From a checkpoint of a small transformer trained on Wikipedia.
Size: 11 layers, width 512, MLP 1216 SwiGLU.
Architecture: RMSNorm before each block, rotary positions, no biases in attention or MLP, untied embeddings, normalized queries and keys.
MLP neurons of a small language model. Each row is named by its layer, matrix (down: output weights) and neuron, and shows model dimensions 202-297. Each number is 128 + 32 x the weight over its row's rms, rounded and kept within 0 to 255. Numbers have three digits each. A neuron's up and down rows have the sign that makes its largest values positive.
A block is one neuron, or neurons of one layer that tend to fire together. After each block is what it responds to, as a language model described it from the Wikipedia text at the highest values.

L2.down212:179125142115113156125139137084103123147139138108202125171150129151131153187138148185219165105147133158146178101156147108156116119122157104122123077072097159118133104090075119116093158105152130096126137129174156129130132104142166083105205162145118120115141127141155072155105179079143115109
L2.down351:160136101104128099175064049140088163159133142114149082138115123165115162130112087080127137133151130139148165216146120097118188144123130144151165118134086097181135128185194072103173147152111144130107090125121194102139124106114164130142175096088080219086138118149109145119131120102132117164
L2.down392:160117144138105139169181076148106131133108167119148174101169176109174123122127090107207100129139098107118102255138170118150166137122111137100098148152175115155145029149069089156168102138075140090099112135080073131097147115064152152157099149117140104065117168169134103160096056091135198139
L2.down441:117115121085182128141116109145137091132123096126126167072116064122154070165104146125090140146195142129123180225127166079134180135133211127151101086118137185115091135107118175181128087111097162063115182142223139162114118130055117085129096084158147137144102130112082149188070145132122156136
L2.down634:170113138131119154155171136148148106114111113094141145177176123123146082134115161110153134224173204146101091200166157126110165131101120196176109156153182169120142093154154094134128129127138119071137156148223146099083161136114154130116066081068157140165114190164113090131132132120161081125
L2.down831:152185137104101109133068100126104141148147122116083116166121149168117164124114170126123096171100099083101159135158136064076124129206162177135111110151142104169117111124149133149095098123149144160137103160090123204104154175141150147078139116110156092102093186113155181122088143162133107138
L2.down858:161141101180129120127118133180098205124057121091133170092109120148130167110144142136128107080105126143096145126144158139122108152149105172132090134144205162149113133134166181137138107119168128111126064156087142157107150138160084122108130140115117072094132145124065084175084125130092096101
L2.down996:176196068197107145122112070090118118178205138139156151118059177173161146140132126122103066186136083096104139163140100082100140151130059119147096130067121114174150173143142133136083142087121148088134123111119123126131157101119109178104118071097126172116118148150107160133123153125151165120
Final digit tokens closing a number, mostly the end year of ranges or birth dates (1867–195-6, 2014–201-5), plus decimals and markdown table separator rows.

L5.down273:154144132108093098159079131155095172105131136056159151153124183109142132129108137191091123176086124121154148183125101127121097130096112125056158059120095102151136169115136134074156084096125144100185132054114155126142140155136089050155054142098132134140152134148137173125126082094106124045
L5.down691:121132111106191155097162108086121071122176131151074142090118121148144119132133144156079153155125078112124108220130127157160088127149122096191101142129154083165145129110116180142092110126142130102162073107160108126090134097145165109134178111181164074135135134097126088125114137168115150084
Mostly that, which or one right after a preposition (at that point, since that day, of which); also nouns in "the X of" (absence, failure) and year-final digits.

L8.down8:127102134158143153135081119199114153133126154147142164148133146167087087098122124083127125144145139142103123132124102110083125095152192144080162123125157130122149148143071110099168113113134071116155192098124142142166090109160143140117053149159134121118166140115126140147089162110140131164
L8.down427:104111093154147116163125114121104100121127185157138118164126108113119154196134098088143116078115151097149147000137152153146160129072168096156143143096161123096122131122110137111053090060115168133125148080112206125090107134171135097144112120131069125114069158174154156112159110066157103115
L8.down1090:178146123118099138087111135135040148094085157115146154157130103089126116093134143156114148155060160141129153130112156135173103121140158143094166145106187126130067124099161178109107166214114119114140155190103170178110109157174136077107149110147088173170137142171109127128083204114156114139
L8.down1195:125077119083091103157145096134110145061168114137073093097100083154176098102142137124149137121067154119128179148167081123124143178179206130049087110106114120104092149113191132156109092073171137097104085153148141068155063093173157120123099109067174140167183129134142159131144167063151145134
Generic head nouns or word-pieces inside multiword institution names, usually before of/for, such as Institute, Center, Union, Society, Council, Ministry.

L5.down608:054183142092133143143134187157157112137162141110061130047124167075128168111141140131104152135113112158128113153123123147128078108169153148129138127138088157150107122114103124165119114121118111105142147160096044150190166094135095133126155103217115164158152151179105115113128129111128105089
L5.down1191:090117120067121102072132157099066138110124162171126091107136151113155089137109121095162092137174168210098093136118135140129176093102111099080151145114118140116085144154107129149096132157065072091084145137180134161092156119135047126150068084089170157118082115135106094159126163105202169181
Function words that directly precede a date, year or amount, chiefly "of" in "as of 2020", also "until", "in a", "c.", "about".

L8.down267:067188145106150130108133139153187109147183137144118149081130086103127149117173111102127160160144148172149135183159163144179123059160132155058124057125099081157115086118155114140149123130149143113130117073086094110129096135168043124129073094147115140126143113214124148126114131138125168135
L8.down345:175156063098163097077184123143113127127130166122100100133097095115090155173162098166119183162145157125143124067139121104184116118084108107125122157135116135132043051086123123136117066123146134071110099140098104142141123162168155120139103119096117120112179157184142136063150160158170156201
L8.down444:101160115110070078122111119155136138142144075131129057116106095082169141140127179074145128150113111100115103139181178144127122092120183113088147130161130093136088066142119144130070103141145118081155107067163120101086097185185094127088204121141110105123080145149110145132145173124078166090
L8.down549:089210172106121133173131110088171140128156098148111161108076169162140142124095097182131128124082131140187132096109173179122154124107166121112105115107084142139099139178165123109203154106127142146081156073089075086065132099078145141111174121082135132129147099146133183193106118132134123112
First word-piece of a person's given name, or an initial's period, in tables, cast lists and credits, e.g. Raf(iqul), Ab(hisit), Ch(ick).

L5.down231:088153177133076170092122092125174142083113133111132077129123180105146154103175102107136116132082165074162168107132090116179164129124147099114081092141188128116121139168171129120112058076125147111113151132111098121187105109175129153109122156082089100149158117126111137142160157019079156115
L5.down340:084150133136160090140213161132139101124174128096134130091091106192108107152152098064174109146117182110149174094184096163138141141110161104083170115146081136154168173098192159141203071120170125137101133141113112086172088126168144134072131188099071121059151132135091152151186137178154101147
Second or later tokens inside proper names and titles, often in tables or lists, e.g. Ent'er' Shikari, The King''s' Daughter, Leaders Of 'The' Free World.

L8.down276:114109111132116137108126146100145139117102154142147111146185091141114124132125144105156159075158124083137096151166174103150063135122119119112118176089141127178152122149161120150118149159069147096108149146173055130116128105175123133137039165113174055108117077102110076172093139159139142163
L8.down738:148117134108142141114196147101134154170102176126146096148133173149083127101081138128154153148125128143180168156154166167092087152124103160121154116103139134088065172103125092126188078236083126123156099130090129185121110162170141189137144120158131150119155119139105090114145154102163118105
L8.down743:133155086147131127105102115104148102091165158146148123156148117102142155079115152120136133093117164191161114003161080143073084170173181145135146131123153105138184129123145165098141083136122151144096152119142127142162095132101124176144059162111164120109137116176086106115143124121138148158
L8.down885:101125143114093172119116127099174166144151135124088194098133169128105099198070156105151158122193163114133169101115201140125158169095146166147184132185185109155169121138169135114110180104130133076140101181116135182153139123129116174112163099108138140129102112088093076155097173136092108102
Finite auxiliaries and copulas right after a long subject phrase, such as is, was, has, are, plus not after has or is, in expository prose.

L2.down353:141119118097106153102143129133135128094126103099125099108141132149168200133165120105107208187117169201111154106093119157097085104146079085177208085140095074153111085151108132169121111115124141126107128142157137093137152143129133166136157114106148161150145168125141134143112118173174121095
L2.down413:105179112173120147153119136098207100084105096099084112100109114153138154183155063189136148082081167166142055193094152100107148203166148155108067194090108128111154100156108131128159122190106124150205159149107100093091144134169116096158157110101172156137149184108127097128150106142094127130
L2.down913:081134135100105140145074182108078125099166131151120135138129141136134184096069117152115149188166240084165163197127132114065109129193092146144171118114129150216131142118148173172102126101125079142089121126159085162118123104146122155159123168084137154152082089159069164139093163149085174097
L2.down978:164187151114139166134095142167124125136110150129190163122139066095138125102127089105107120145061178174165158120095080103135106123154136136189166127139120119122082134150104168179147152129078136223113113154144114081159123167139144151102217095109148153068140058096170160131068175106137117132
L2.down1040:140131133088140164088061167165065173113116093094146139108109177137119139178121174142149124161095204139121179186100118180154140117144119170083080134200086146162093109132133164171084130195112128105168125177178121109077108118091153154102140140128134099144087145100146151168118155086102164152
L2.down1083:133072178116047121152104073179083144110166155166150159171152079128118120096131117109080086092101096144131059101090125115120163139156128124111026062122112138103120112104100073151159124121109199108091155111141102125144182114115122135092127150123165182112126098135114099168053104138175133131
L2.down1113:112143084092036126114140106117073170108142155119136104115163095141127154127119128143176119134143142162122173147093140119113121099140091173117169116135158139142113174117136122080133145151084173132127101143158091110147156126060145126086205094119136142143077148123114135209116100214119125079
L2.down1168:139138121155151107112173101087126148161113102139155133218163135098131127161139166127136121173121156092145139179122103091141089133151149045130139076118124134056115082155179149096084112109117029107150177102190105131124103127181119138158120100111133138107114044105165132120072056089053152095
Short word pieces, often with k or j, inside rare foreign or brand names, such as Rok(kor), Puk(kelpop), Pik(achu), Palahni-uk.

L8.down222:153175130114123108087088145128118145160112116182128126119182118120126076119127135110106161053142096098142079000158107108074180098110109125170122130144123102152058163061138096179126046140174108128114084103137096090078126113097129111150108082138085081084133137144145137127152086103134166120
L8.down258:117139128141148115168132121168127105133111111126108142129157184122125140157082058087136103127132127113163113140134141163124152129102090153178155155176111134229111096213086100092097061165169158093155134134131148152088065071139072126127099082089131106121117143102149138144136128159104181125
L8.down307:090097112183059127144162134107108124080132144159145165193171080147180120183148120083093128064120177089126087160159166116142104065048190099173092176108132142102128126127077180154128093154119148134090096148167129183143089139133126151156160145157096181109167140060171117143169140145083141137
L8.down458:194119155158088115117129125148148105113131107113055111165125129072112112171135108105126084083152132158099102091122090124126100136130134103147150097145101164051048100185095106135148064120149130104154101067095124090136108130159135090087204124097128097115155158112143147143140121160131157144
Punctuation right before an expected number in stats tables and infoboxes, such as score dashes (105–114), decimal points (.262), pipes, colons.

L2.down16:150119125173148086079155069107123111139133206123155092129161111114108176100158156094114203098109123168113112072149091161157099091174129177161132140072146126162121122193166150100147096112150075135158155128151060192149170143106143159192137140175067143142166189135226133101150138136105154096
L2.down23:143164151105123136163176142100108118202096170108145153129093108116126104124085131166091124167168088103191156110103086120189128155191131157106126091132116120021106116122150187104074119131126112085159124117129148124149156147149151088148095184101181169152181164150184113141191117073100129128
L2.down71:115135121181132120160142123138135179156153117122118172118149164156122101172120107135122105157170144100151121101125109090091167139135133115104165083116133089128136158147158156154167134160109145145103136169062117177163130119129127132065102121119185197138071042144077097145105093128077138152
L2.down230:129146102131143101155123148113095172176112166141116105083155185130207096086121121116163121107169119065052108199137100117142101094138146127159130080100064176111105099128143094143174033118137108178139172100101130159139130189154113165127114141113159102145152123124076176190100164121102129133
L2.down277:107129132120075070133202094098163148130140081142099182103120151129119088110096165175118057132159100068119129255083136086211149130156113121139121079098142134107137134124114113140139122155158121099126149146127155130145129115114153102072074122154148144146135123118089130158183063137137109165
L2.down287:116128105135161125163196105151173141161145122112129109113106122116094128144107077090150177133111117171135185070138145115109127141144087152096169087134113193070148120083110107160175119113166100117159131138123124105144128141128089126137165103099118126155149064135119187171170060128132135146
L2.down632:116114139170109081171162029103167200121106168163203117133143114110135085086108148135128124126164184174113115163169136124176172075194148106124183097141160146091094144143098090162126067080114077132119151113142092210162131140120134228125069137102047120168136186135133123153144073134098167086
L2.down1059:132157135142148161127127077135100108123107141169094141110113119154142085180145139137157138126119151096130132114109085142117127158147130144166168138086110123136077106078134167144147187088131165155131073111143125150116149116114128108094169143182149110085154116112091138096112133104071140109
Predictable second words of set phrases: are/were after sentence-initial There (strongest), as in such as or as well as, of in one of, and heading words like See also.

L2.down188:094095106131083151193133111153087088212146180186048162130135134178092167104132111134102105140172183145131089052100170113127111120117157118136175113088088113057146109172081098143102079142077113114118101143115098114079154159132115117093125138084150115113153125160099136118166124096107116164
L2.down231:191118181115158139136112113168153157134156166147084105072158141142167181150097147127123083138159124148125149070145122159175131135145152072154061085136122120133155112114110121103103124125156121153079165165068117135113149132180134084117162139122186186101089166123179169125161100131166114111
L2.down297:158117136148123115089191162166145167168194133115062169059142147147173178125163163105141093135082122172092119195110071144102133131179151133097130183101098160106123134120087129116169096129128133151131132177136130162130197089134108116060148099106131141170181157120129136079127124136145127179
L2.down484:173145125118158079090128132100178111133118103103077116150130093161093091165142136158190160104151103074152143092205137107091168109190143139158116126065134058162129085135115128086089158147114150131176076126138120120117091203170145128115111137116094122070141122110098091154125105108148123092
L2.down734:128157076173109107104170155167132150119089137118073156176143134217155105125105085143101119146130130100130088112108113151123090101094136148111160117095110138110149143080183119121116127106204093119102147142195127097197089139117102099151149177138157124101075153165100126154150169060120149114
L2.down811:066160110087119140113113191184142108121171120148117111133178154128158173117112114101137097135158139176109107162089144167118136130126061104112100116123106086100090138186107183106072104158165162112154085169094139130107170136132087107125139126136113152144150128141112117145137130100106077168
L2.down891:099145077105129118143168156134059070162110076143167166115119142118102102120119121085071124132087166164104142185173131152122098087136128112077122161145121082130153135223068096151090130115163150131122139179106115118153141106157101164139115194122168073144115078111146154065169078118100118120
L2.down1032:128096141090122112108166163113139146141089176152082194181166203158123153086077162060106156166092097149160099160130109113174126091089113162124129135074088121120145111124120096146084118093163156154119169140097106133097127155131163077092132105188097120086152144088128130112163145126137114129
Head nouns of institution names, mainly University after "the" and before "of" (University of Michigan), plus School, Institute, Festival; weaker on nouns before "of" (number, choice).

L2.down313:158220152128137176100100096099094162109046115143151098106103147126067106112111137160186144092065203165159104054168146092170113169136114171118140161166162122081050105119120131212091167121089126072079114182088092120142130156130134119160161220133167197171216149147116075130133128123139110148
L2.down328:150188104099132153205168126127149157071112166079145108137141092146146137115168136109180139102131159149173149108140130085109176136099194071134082156086104094117085064185085208099176095116150184107126142128110121129118120111130151143087122192158136080141134127097098091098125124065133117169
L2.down593:135148154091150163147112123157072116116108094103112120114148150124082081089155155093110154126128128176098175187127072109117125160132143103107082185115114175113105176147143120139201092061118107156152152138156172182103129079125110129167094092135173196128188181139128060073111135114052156129
L2.down627:136143070116132103110138096142091109089094036142175137111171143121153122119179141062119112121073172118122136160080115088104186107114083120142140167141093125094137125129126127121130107162088111100120135110147137150145149114131152100105139175170131092054098143123098056111103133133123150092
L2.down665:138142137132151138222139219106122121166177110153105096134139051136150129125126120124129149090097146154156141101122097144144166126150110157114110128140070095166122170167114150122178143078168150133143114154161119169159167165160124082122123134112176150156146121171149140142108186104129116171
L2.down897:167138143093101115174137114103181105160123139176162138151120104100139101088099113131201146109142151165128181164101155103130152144124126138093126115133181103131084060082071132144089148166159120121098054123123122101108106075165155190107083124168092122116112111097151143082190110144138120095
L2.down932:107128127057099055145133201102170119137094079157097142179093136113129128099160096131130162107112183103150076154173156154166154182152141110092134111132137082147140116134166071165181129115096058096150143132120088158107152110153090110119109078105142179131144136124136178149171139188128115122
L2.down1080:056135204124116094071115115127146136143058140146147097171125137120208177134084127159127149079126118138113134120146112152141126095103193067119080096104155138096103072154126161123214118162103081128119119095144147158067116176142146170143114111173138148158122141182088123105140118157172141160
The invisible zero-width character between a DMS coordinate ending in E or W and the slash before its decimal form (e.g. 5°49′14″E / 50.52); weaker, unrelated hits on table pipes and scattered mid-sentence words.

L2.down25:149106101159127122065096145080144159104149102151138175160130104166165153149164140139117122122034150147109112214146106128149089083085154101111178090110110094145117144047146118172129145160139169119156135174126130175134147131085113099170124128135144171118138096152136087169114162153119158081
L2.down56:089163138164116120146201098129092146081136191153113142160140148127163146129049156143137168071148185166092129155125183127112166095106141111139096136123114106095153076088079135071172131158147159069170177156165155103156118184110065148139114139171143191151114135106149073123102110138092150141
L2.down129:101116138148159090125148099105101069157124134115134129140159115092145122146101150109116182109132140232173158212104128145134068116179140122102155157113078116106102096092108049127172117122125119102149126130140205156147144129023093138147145144151125119084087149101135061094095131118109162138
L2.down152:096128104133164046098152062107149115096105162110096141155135172097170131148108104116095143073098174138134172167072170099104151111086127094124095113095150143139127114109101141082162123201121149142157144144088121094101096155087178105153051204109131135103149191111193143123042156170089155142
L2.down275:116107105117176088094166149152138161112119137107105150124139119130132153188132147163117140100105145176158146252160147103109129130108116147123124174079140134140149148166130133122070176123116120125159118116185099094129117117110056126124105121133133141111078139171171157047145115164158172141
L2.down563:096067152116178136162081108119161100155137141108111131086174109133193165088058156107102110093109118163114135018048153158159121153121107103110125120161090113070158138099095113132073093127129207108101215177135141087099158111150149139145087180133160127158068175128134138097130124026094145111
L2.down685:187108142090156096121143074155184108128140086145121109137170168146077111103046116133121104087131122159115141159096103170157108075067070124123092140199126099097191134108115086117085112165130187169128111156158135156128147112063139139170101171093124084144156167137127124116133089126090131148
L2.down1081:122092117145122093136169123115169071131066108138111137165151079141108133160142113103134161170136136141108147139176144165066089131130157111119142147104143110105110104157142114133219142154110110153152147108078084162149124157067156104076151141141148170118117129140121130109089151145121120173
Consonant-only first pieces of rare words, names and acronyms, such as CC, RC, Sn, Sk, Th, Sl, Q, Gw, in lists and proper names.

L8.down105:173131085176145135071119150143153138153126137123105132122150165075103144089138131151098133130172083120107162119161090124075096073064144142065124080081141139173111034147198138146137104119163126106159132164141117121088084122171114109139146191123140095106161114106142109144168126171145163134
L8.down203:165163095113140104104109193157195147127154094114131129158164112095117131137131077140160119196151228094157114062114056154138175113139059059103159153090086182148058154138176140125102047109088097164171161170098148081156177143137092124149179145050134129142144091106131115097142077130125143146
L8.down250:148146153142114117176140107122131145105144109117140108099174140150156194171173180111116120159144166146138178000185135151094113168105117085130171075146107088146134136154128147098150036107099167137153092086119157103120117117158136072058082107144081111129126129114129135141185088185139174103
L8.down1092:134217119140128132127200170150079095077121139146113090164094169126136100182165144115085143162094110161079173093157158166165079145189081154082149129135156096113120128118168124123154090138117082063169053107129085147087113126112187174156084116116127165167105105127110142161169148108153047155
Nouns naming membership, part or relation that take "of", such as part, member, one, friend, father; also name-start tokens in lists and tables.

L2.down513:118134121093156129105185115131130127147137154138143125049125155139119119089140123135152131137198078154102143055105201109141143129121155105176143128112162150131141111142126119141156125133111204180112131167089166088080158143132073133085106139137184124185128141145088169122108111116177160106
L2.down529:106172155113087118157099039083158088161172108129193138150106168119087161142100098165089126085031104163097126179111123092121114097116095154102187108109115146150178139103142108125148116119130132138095091054100167111111150115167108164094068107195194165115121186082158147153119144154129104087
L2.down545:094169140172099071150145146128099112167097169123128089119146113146116169040092130123182126141120123043158122119165130134174108091073156186133145083143152160082094164093177078157143110092181171152092179114089047075110139083113161139135145172139172156135120112076130136162099135137084109150
L2.down614:116148101166143181129115112159113144100072091191157137143105190091115147134097111119132098107120101058090149142186130135125110107103097153139129080149095108083130185131182093126136150116091099144075118129112080188164090117131215067113084131122081182147184138090092084111136163186117117104
L2.down700:059133109066070152105158078124144131140087120095128046163082093130100196095119133128130104157106110105146199125145090054131115138116139130125148149096102133097206133132090121152122103096124160164154112079068148092152103163179099118150153187144186115126135147118168143109091059159117128130
L2.down1077:207100154112096126068121155146077100155135127105130144121166164037095150149112115167118116098117080109086088195152145142100130123095060133108143098124155109115108159138172146167132138130104169052131133143095122137144142147147153153134153061064128119073117073147136107060125145192132142166
L2.down1137:068121156154103110124119111140145157072114163130147098084141164136105142108126154128104126099162060205175120118167126158164066141121085157155100076118106104152142171148103146107142126109143143139142158180167135097130079145104160100104164116111076187156115105169101110154119098123062128186
L2.down1157:102134111128072135101123110090115141071121068126125136103162114114127117131076093149161144095092130204119104000125183142125121152125088162153106142115092118110116124078130088125143171144088134063081059111144086109053168122121123180124141112099117137125102177113195128129122130155147130152
Second word of set phrases starting with "as", especially "As of" before dates, also "as part of", "as a result", "as far as".

L8.down18:160103102178090097163136122100143118148165084140122110125111126100168108089122103127096124107089127123122098102136173148059138137119098065076127139184093089169184044188101087122143193102124152197133113091147120129111121133140113110087093117153125146100158122129127092093068160113115083124
L8.down628:139106108095152113141122125191093154061138086142210159058125184071137162078122107173146156202134081128132105127184116036086185096109124093114127168153129115082153165130101143124155108128105131144108149174196083142105178117172159083165138104159134181124097071142157124134099160114109114111
L8.down756:113117149132137096131142141099119110081149163116129156097119128108117123120104100150172122161149152106076045181156103168174081123098109116118127102149127100129105114126127124160122069185140159124075101102106142173081152154126146115159149107137069158151044087127038161098151125139134154169
L8.down902:167070105121159099132059169069086143091173137096116100113174130123154089102093107085152108122131109149154103093114135131167117135069126087074108143133159114137122105124097092181217094124153189179099114140117131057058166137111106135140129121083113138120106138142127120046169158088108078116
Word-piece tokens inside non-English personal names, mostly Azerbaijani, Slavic or Turkish names in tables and lists, such as Sur(ayya), Shev(chenko), Hak(kı); also a few place names.

L8.down157:171184148134115139176106103089118104076168104135124144133069092098145043176109139098132131108175147109067131149133134142124176105101115100170126105139157125189121172088142168161121180126091166114155183191094110163187087096105113081094149110188120105124111133101174152179138109148113125117
L8.down214:117061173105200092159112072145175088163124144123155156106065145126156129141101107088099121094122104076082165115149140157132132166121119093134138094097210064178148145153112169148159152146106153132082144121145106124170158110113142137139106118073095141135145135189193098135111151046153109165
L8.down961:132142139112164139081165112126164074075090112138098142113125103092150111116120077189136146137092168186143086120168140120143114096169143149178119105155099160103119151122130156142100133133164140135110180138221107198146112128149157106133164077135181148098162146111117113183121129079070123101
L8.down1112:135094156111172126111139086110147113168146109155122092109131134161169187112134126095140131131109153105102125112110102076126125180166111106122118132090121117098153176112126111167145192096142140195158205136090140137103149158133093068139119167195144151055113130074142139137161162037102183132
Tokens just before a value in infoboxes, tables and sports bios: a birth year's last digit before "(age", cell separators before a league or country, "against"/"of the" before a club.

L5.down291:161129176161090058145123094061127163142137178183164098130133052161144151149107146140149153139091140071113159157117112183156110088165159175048171072119142126116161139094148157154089090134121114105148151156122115154096119098120111157163107164151187137141122149123108115158133156091154160128
L5.down1206:115111166188101097101131083120114091076119123153127163104139106135124082153055162150135131127105188190170131063124145144154150166162161163113128161135174103113138116132137131063113105062146090173160079127165166089164161113089139159232133165123136090185086162071103108120120086066144134144
Fires on "of" in "one of" / "X of Y" and on "among" placing something within a group, also plural "are"/"were" after plural subjects.

L8.down537:097084078108142140156151093112116102171169134158100105126102117212153158126127137126081143114145066138095065072127176118166157168135139070147119110144098131135119195066093149100070000192115128176134097135141113172074175132125117142135081121124130101139137112131109147131168143096106155115
L8.down540:127180100137115086108126127144121113117116111143123136120131120117116149125141165186140132103088004160132130006108186146162136148110138094132120052090107129142151243099181108082092000184095134135119163104121148147104156115108122124136123104087085082137153156089156134118236155037081127143
L8.down836:105097148164149103130033200156132064138124108118091096096139133102075156198124140134068185186090195132130128072105143088166120155127104148137149082158114118164171116105111118096122030155125080123140132145130120142136064163135146111112114094137078101179126152080133121124185068174103111208
L8.down898:141111119077128122072143175082118087123075186158149144147124142158158116141150095121111168100144093128195121043146128155087156131145127089097146095138151162166195142163125138059165096101091127066165166153167159125142076194147145125149093147119148064122129110133105115153104118093091077142
Capital-letter or short word-piece tokens inside acronyms, codes and all-caps names, e.g. FESPACO, FENCOMIN, FIPRESCI, GCOT, often within parentheses.

L2.down150:154125141116203099168167103105173120078140117135100111134145167134113150058125129147079071115144206110103075183143132074161174134170122202077153129131121122095089028143102105108187078135151205146144133098173118144118123150098169140092126126156156141127116106162119149174119114088166112073
L2.down302:116077141073090092174158146112098074105139144117132129144112129131193145134141149085109102122179121117073106057096126113097119136137123137126110139146125101099082111159127164144123132100123110106144092119040138196129161167104127085095147098111246113064157153131064184176084123181137145154
L2.down318:130142118095114100116164114160089192142121087150181163141142108092179158172092161177064099158119175189104136255156255130088138129178152134125122164135139068149086031132131068154205070083142178112160134123125158100153113115104140109203122129071118178151137137136141119157160134168115139164
L2.down452:092105151116158143130184128174098138104165117156162135140176183101152168179062121159037098107077104172141127236072087118128186138137107119116128125103157083050155046087123101165172159121117091155131151120136113143162116093099156054209150137117088196126151138126110131097163081122139112187
L2.down635:124175119140137110172197125065132140077104165129132132080143160132123152150135127117140143176138136142120164255131098103136150140124136142109083183170120084109142119144152124111114128193116124080187086138142128158081145144096124097123137148162126105153178157138147098123072100154101129125
L2.down907:120085151122159138188135186135140136130132104144117158165121143142161132173071136071131089146151069085124104164134172101175132128150153153120111073108137152105137065146134169069135124085129084120149130123102143090098199105104155139149116167135169128106141121118047129112126135099090123178
L2.down957:100180193161099186177087134148142115115119179142097173103074036086128128142116110111146076165140148150137112154153157140177134116156108147127096129114140146079107069143123099107149148133146112115173126117131139100103139099082162107055104186145157109099124127154135104187156148104124072150
L2.down1028:116117121085148146133144137099106137151115050127123143180145104113118097169107127178073150085161159136157142055117118067204133085149132088133102147132083096105107118090149127151115147181126073133118103113148143119154122154126166197113094183114193108081153103116120090103164124171121159169
First word pieces of mostly non-English personal or place names, often in tables and credit lists, e.g. Moh(ammadi), Meh(man), Hak(im), Kw(ong).

L5.down102:099088085105166103142099120048162189102157084152147190120111178095189237130079088073163128128142127162127106091079153161164077077146137175143150091149110192135096104173130157131150119181177101150103128091083131125088168153142102159116114093161129153121121107142157116128121119104115145096
L5.down1056:140098157058127149125070091070094158128159107119129134119165142126112181119114108097159089113195104166104128060142114105144125162125143070099096090086113126118133164087120109112145144170113136202138130130117094110110154155163105095095120092160119143136116142120128108085132100067158210094
Prepositions that complete a location or position predicate, such as ends at, sits at the corner of, located at, peaked at, lessons given above the market.